Weights of a small transformer language model.
Size: 9 layers, width 320, 5 heads of 64, MLP 1920 quick GELU, vocabulary 4012, 17.4M parameters.
Architecture: no biases in attention or MLP, untied embeddings.
Training: a variant of Adam for these matrices, 886M tokens.
MLP neurons of a small language model. Each row is named by its layer, matrix (up: input weights) and neuron, and shows model dimensions 208-303. Each number is 500 + 40 x the weight over its row's rms, rounded and kept within 0 to 999. Numbers have three digits each.
After each neuron's rows, "fires on" lists the tokens most often at its 100 highest values on Wikipedia text that the model never trained on; "fires after" lists the tokens most often just before its 100 highest values on Wikipedia text that the model never trained on.

L3.up1601:476504538562502427547474485527509558512530447505517517527415543506477548477512498559539482480565483491508512517504440490495484494540540530535422575521512494549492551469539503593466486460553515530484429525537452561466467468474505506452473512525529542480521564508480505540481469450504519465
fires on: " ", "ow"
fires after: " |", ",", " p", " P"

L5.up1372:431496489466439507576508469507494415449495495497556507511557481548478482528473430500482422540543565499524596511467552508565463471489433447522511393472509466473479479511503483514509499501450542517505531493518566513459507501477549441519485503497493477524421470472558472577502495521555502374
fires on: "0", "il", "8", "'"
fires after: "2", " ", "1", " F", " f"

L3.up695:576499515445486500494478507489434438526463490542480514514566556567485541445517523511514554471519478551526544477501435494563471461451413446553545493489484471478452482501511509474443463462500534508532466552475546514512560471502506474424541559564486518441536526410557567517468483510522475467
fires on: " ", "2", "1", " oper", " director"
fires after: "|", "–", ",", " ", " |"

L5.up103:538464479440441468449564566474484501500609492531502583495454594547501523514504481496452447518500462532477525568490511457465467469497536516540473502541441503569567476543527504500488479459481513497529510485510550579528520514508534478519566547502490499548443510559471540526464556452538542505
fires on: "\n", "1", " |", "ing", "ve", "ew"
fires after: "\n", " ", " L"

L3.up1178:447482421463495500520514487484411483504467516498491490586521491506474476502517568499533487517536435533503539433509489541454499468389493517613501545537451521460553504489481502556514493531414499534502513511501506499385550498515485446521469480523478495557452473448488490526492439495462506451
fires on: "4", "8", "al", "6", "7"
fires after: "8", "7", "9", " p"

L3.up28:499536567388517474479447506514415491491412497466495529523532505532523510468456490528495445539500556514492497514503466529515524470505452510460523512501491507512458468524497479531435496515554527474528512571456556547452545501487510480538389458511491518449534471515481641533510506506508530516
fires on: "2", "6"
fires after: " ", "–", "1", "-"

L5.up929:490481580548529524513462506449413407511538421455440478479487566477523439521532512507526543478468486496494492486418521474476469530496490428496499475517472540487519463511521412467559501426460440473475463557450478510510511558497469538535454489520443467454533468504519513532483542387441519537
fires on: "s", "S", " and", "ab", "6", "ann"
fires after: ".", "-", " c", " Sport", "is", " un"

L3.up1841:495502571500549444472491543550497471464523482476476591511558539503410540468501548542554486450524467487537545373463526559527556513505537475544501410568481467559476486477523392497480540538550480468508509469448517505442592509530527463477443532484476495505462516554520515505445468417465524486
fires on: "I", "O", "P", ")"
fires after: "P", "C", "D", "R", " P", "T"

L3.up587:485505483544552474477499568568510526503460529501481522461441454522576480519460447508514544486532475407509475380415510486512565440463608487486476494514431450546450523569495531504531458488531471462555464513502495577524443519485579474509541507479547545425533450550476548493516522447516582543
fires on: "uk", "ar", "i"
fires after: "uz", "ok", "ag"

L5.up852:452523566511459581527520527558517449421445519471520520543420509574483525510455513518494462481490575475435472476441551469451501461486472450590512470530516489496508522506523450546507539540602624488438479467458490543509525468465506550539450419504443454494522425505466474492517543530471483541
fires on: "ill", "ib", "ab", "avel", "j"
fires after: " f", " F", " D", " ad", "al"

L3.up759:529510514519467462474485512481421459418537569467546456482501486554524517514489474502494433484520494471476464441455541487436434514547460435479490524434565456495506520522559534511475593483516506489508467439454597449544507522524532500432484534474546496463503521557486479521523508492581423481
fires on: " ", "–"
fires after: " |", "|"

L3.up1824:526468398560505521443521478536545436446510488469485551596470529520473500421538442480478451569488526489522519477520503482479532443440559525453494424531518593541503438467579550574511470471599535513505480537465473495443528392532488527511494494512424531466504486546490505522503461481462483393
fires on: " ", "0", "5", "2"
fires after: "|", "2", "0", "5", "3"

L5.up1519:442532515474479509484496520482427508512469481458535435589526506477489463464424420584529528530476531487583573453500524466464484507531519462479491530544537499492566488553478477543515532457551512486511481547451516509539565599504575427492505521504488555453542488530491579521472458470502492496
fires on: ".", "on", " of", "aj", "ed", "ang"
fires after: " R", " U", " Minister", "istry", " post", "C"

L5.up786:556446478449448437535514487456559502520465554512472477472501534448477528509539425456483443478509576461491547496488486445524503541502463517488534443472531485494405465475484481551553437498475484427557495523504534556458479464483540497566557532560505512459505490508552489602465472538488574466
fires on: "9", "8", "n", "0", "'", "r"
fires after: "9", "0", "8", "ym"

L5.up393:533489532449534468553536456437484562475497496511525519464495426523458431491509500554434512499514506511498535490399478493502554564448443479474524569508557487438513478450545499498487514465560488459483516496446570452533610493579510505520487502525441518464494471505483507506489478547508538526
fires on: "\n", "yn", "is"
fires after: ".", " d"

L3.up658:497456577539499409533526464540487518490545501515466515532549611537483488476568510491502477521484531558481451462546508523559471513535488437468534491452545496506462569461496553483529505488558493517533439544529443526498559471543529412483494467498466513508492530433574497480490532471559433506
fires on: "2", "1", " Vol", " Gall"
fires after: "–", ",", " (", " Art"

L5.up710:524520539522484512515500447441489524493525556518463500492496559532568416547460512467454514503443548479504556426432548506528457527510470576517532462531557508525525443480487493484500465495496506514545450473488528524509570520475398456550496507513453489529512539447504482512468518486532474525
fires on: "\n", "er", "ur", "==", "ain", "iv"
fires after: "\n", " L", " c", " C", " D", "-"

L3.up792:452523533486538522438507493490453484480471555493430493529546462539452514529555505526493538457480536489500474475516416476458494515547509421569483550528552557512496446461605446537583470453542413466498526561476506499493532488599455509541504500490548598500553494524498483472461476514480504479
fires on: " ", "ury", "ope", "idge"
fires after: "|", "b", "r", " |"

L3.up1887:433400530552541478568528486521519489488544510519461422451477513523506527509451480461575460426538519545505486508479562466530441504544512503498518429530478428507488514443532447536541491551549526486499517486476520504462506469473513480486475502548529507473512394505517538499520478488555498550
fires on: "1", "2", "3", "ently", " together"
fires after: "5", "7", "0", "1"

L3.up153:571461503444564505480428480460531503576490571513436581530438501432460475473517471560513569503526525490526554430495450477482515518488457511470518492526532508476532533466477468487486403509466492537588510559549527558526513502455511523565527528619440448495446455535588539540473535517560461497
fires on: "1", "0", " ", "as", "ce", "5"
fires after: " ", "9", "born", " (", "–", "\\"

L3.up75:480484480503492485491500518492456507518511449487454582491534546477524507465518525549537491536531520531608501472503456544512498469572442448563494490505435505520511557510531356494482493510477536532505526517499454537488592532513532498491427478523570477526500469492561553534416498496492453592
fires on: "1", ":", " |", "6", " Order", "5"
fires after: "-", ":", " Label", " &", "\n", "w"

L3.up1348:498476447481543486489459502407434469535509465440479447538510583451532510498431437518469489516526576470504581445483519468455499443510490492506511467517453526490564520531595504466490463416479522428492413438532411491466509516555431470536523569498538516407513470463561581437510520466458520471
fires on: "5", "0", "6", "9"
fires after: "9", "0", "1", "8", "6"

L5.up1682:548560572433532440479503446453397502512585499454511450452516482489492521445463562552507475568569512545508506474521504504491550511475421474551557467442540502498499540484510547532539418508408537513460463584452497507513525485546513479525457481507508481472482442485550547521453508522561481473
fires on: "\n", "s", "r", "S"
fires after: "\n", "-"

L5.up111:625522564535537443469545460491458450555469546516459501525464491490538516483445530510515440466571449494536464509547440433435524443491535446497479519458498456495477540449510525594561541460425547576523520529497502414521476552524538467524499463505564467536385508513529465518476511572504520478
fires on: "-", "b", "it", "id", "al", "ittle"
fires after: " Al", " J", " c", " long", " l", "ian"

L5.up1190:473507527484470456472493492452447543517483613533405499519519486475499477455510528447524434453477464483533527511479477481537558496555514519615535491465509521525524478491462490493500572434589476510488470458472481509528527447564491505410536415569527528481470467466586513582509504510490543500
fires on: " |", "-", "or", "1", "2", " of"
fires after: " ", " co", " (", " min"

L5.up1684:449528498489543517458485527569486462451457430466529502571588488521511459482469472589485502484464487459536459497435477482443520515465473515504407456505524480493447542466566531421549522475488548420533409498544533579439552517527521469496495482584469479472460558484497540607449516528506507513
fires on: "uk", "ipp", "ag", "omet"
fires after: "uz", "iss", "os", " ", "lor", "stitut"

L5.up1643:521455560437527509511541513490475491579494519496478512532479525510575457508492473526529403454456585414456498500457470549493501497433504460546533540540511520533458462544499478517485458444549537493478541598406505503436445530538477515568536561532535500456557465543459507512539476529523519545
fires on: "3", " ", "A", "4", "2"
fires after: " ", ".", "\n", " |", "|"

L5.up463:550547378607507438503512397525517528442509563515488495532520519468480526524481459489509504550495442505529486492504431566558504505499450471428473464521541529481520543468619499508494520496471496465555436512480545480483538535564561469481435509543505556437538431511551586539472529509522468468
fires on: "1", "8", "2", "3", "7", "5"
fires after: "0", "9", "1", "–", " ", "8"

L3.up59:560476551410465457460514431494453501573434533486506504537522490475397507470548408485586543524515428491494441468551518460498491592558456454555580455542493575458451511487450565476508513467495502472494546431535525508510574524572475470438483509508573520434522519501483493462526511499500537461
fires on: " ", " music", "du", "oto"
fires after: " |", " st", "r", " Ph", "g"

L3.up374:582541596448479502537480433555501534483542591563491506538483504488372535458515535550478508510462480454616507437559500561538524478447496455478510452525515538570571472513542502424477444537458517486494517504469524447454496476520522462498513478477499525432522528489546510538532464458534476550
fires on: " ", "all", "str", "an", " Kar"
fires after: " |", " D", " V"

L3.up1576:496535490470465612510486499561500533527483433481530515500514536536526519509579538482545469500538530549468530430447556531417447477554485498564453466576474534509543499537544487639480531533500537518462443466501574522498455503461493521467514523522541569442561453451501590555472503476493443502
fires on: "5", "6", "4", "8", " ed", "3"
fires after: "1", "5", "4", "7", " H"

L3.up123:510500435523566484511553490510497484522473510461430534494525554513550481461459508506563427531512537426565519594485521557450509426521515488468428553493436531463569491518573520498523450538530521456445529519549438477458543468524542471525449456524495485506517529497498551529475504533392492524
fires on: "9", "ard", "1", "az"
fires after: "1", " H", " ", " f", " h"

L3.up1889:475479482453478483507538474506466465531499513537522493522528532444533557506472415510505520513490505435557522400535597460528540458513521514478532500523495445542505493504504557433540482527517456529470509473539484479519603485506451424494524503541413593467466425541513548464446561564551442457
fires on: "0", "9", "1", " activ", " (", "2"
fires after: "0", "9", "1", " and"

L5.up420:547559583515499484485529503455577445485435508544460477487537563465555499485533460475478486449573509546505529490514551486514521469461478405537470552506448544526500490548494470591556531476497481481433553534428505544484499439503503447455518516599539511491516503438486477478480479531488460545
fires on: " ", "if", "ing"
fires after: " |", " F", " f"

L3.up326:525489563461448551489534524588511460449444585539564521486521468524468548468462398533427413455486515483517491412438475481489466559440554480462527469509547488514527442529579499494492520553579542480562501485459521486480509436482482532496414562569493528526521489586548480539453492453424419476
fires on: "0", "9", "act", "8", " –", "6"
fires after: "2", "1"

L5.up1515:543507507495542491506476513501525501503494564540376486492459551474496511429474458547462384591504490504520500501449492495555508549405540471556551554562538517463469388491530488518512436484482527518547543475486503488494517519472529472399489501594484496501448481490513475538500460528452542507
fires on: " ", "7", "R", "8", "4"
fires after: "9", "-", "7", "8", " March"

L3.up992:519490541527505465469488506532446469483564445508572495548522515501486544500465374540468511514585553427479452508493517476497493556475445469498434494513443528399427539521504499501490461392474484524492454527449486497414519543492467493485488503521431532433447516478492505522484499490502464442
fires on: " At", "5", " film", " broad", "0"
fires after: "1", " the", ".", " ", "The"

L3.up1811:513586501479508429492506505460503593492489480489506531497538502491498471487475450539483458580481459480518552513494407582533489485546438527548453524538525476546497540512510474519636425477520457524491462476521540559580612532430541437568475509537524501476432493485487493549538487476533520501
fires on: "e", "is", "iv", "a", "ri"
fires after: " D", "D", "R", " b", "M", " g"

L3.up853:452536483486513479465442484489508512523460499487554541569484521455451546492515514509474542570530543528561463496513505507495590471448416497561446484535536553498546538486471507501475505414516548521485480519491543572464521444438620509503489408540517529490480483491538571551490512468478528485
fires on: "0", "ke", " Jo", " "
fires after: " ", "|", " P"

L3.up840:490523572430478479473505457534475517473561520480513553483522470484435486469455480554528480535508540497545493412488472485493574549446539562504441474478486525512482418497495496538503488582520511523477479541466482503515564453618428524484391515473540513516497441541454558524422488521499512528
fires on: "–", "m", "ch", "un", "n"
fires after: " c", "-", "1", " g", "2", "3"

L5.up270:489474438524521494414527532445460490538467547477419548536464604494513531493472541483498481542536514456566474515399506570452487512446465545493486528496402537502461536485545519484415443487489501523531506560448472508487600567570503406522519550499479437481487477508512522554516483514484417507
fires on: "2", "1", "is", "av", "0", "c"
fires after: "0", " V", " Mc", " J", "9"

L3.up120:492559459438489449521484482432497575504518562594550479493473479485446541447481577536463493481537480515605466558527454499473478480424496490489472513567476505526456460543479496544488488437534490517421487528496547458451533514505535446509483512520499453457416498517555520626519531491576508452
fires on: " "
fires after: " |", "|"

L3.up414:508442550508486481507520512414459448476489531533546520522499511481497564500547469522512384355472444497505470486521447488487570473501500482471461453548485489517527481496445503553462566547482531511517507494498503474468490520483522546508461501556508446491536505532582505479492530469485464503
fires on: "6", "7", "8", "5", "inal", "art"
fires after: "8", "7", " he"

L3.up1665:507430456422507537507512521523451433436566496505519547478518484525436470465495525525547421513472487500462492465494501473512519578515522495491483360461443523512495555532542506458508481445524504438544480444444539525482529503504597522444419556520526543478489444448518520495484527528498517514
fires on: "8", "0", "1", "9", "2", "7"
fires after: "9", "0", "8", " "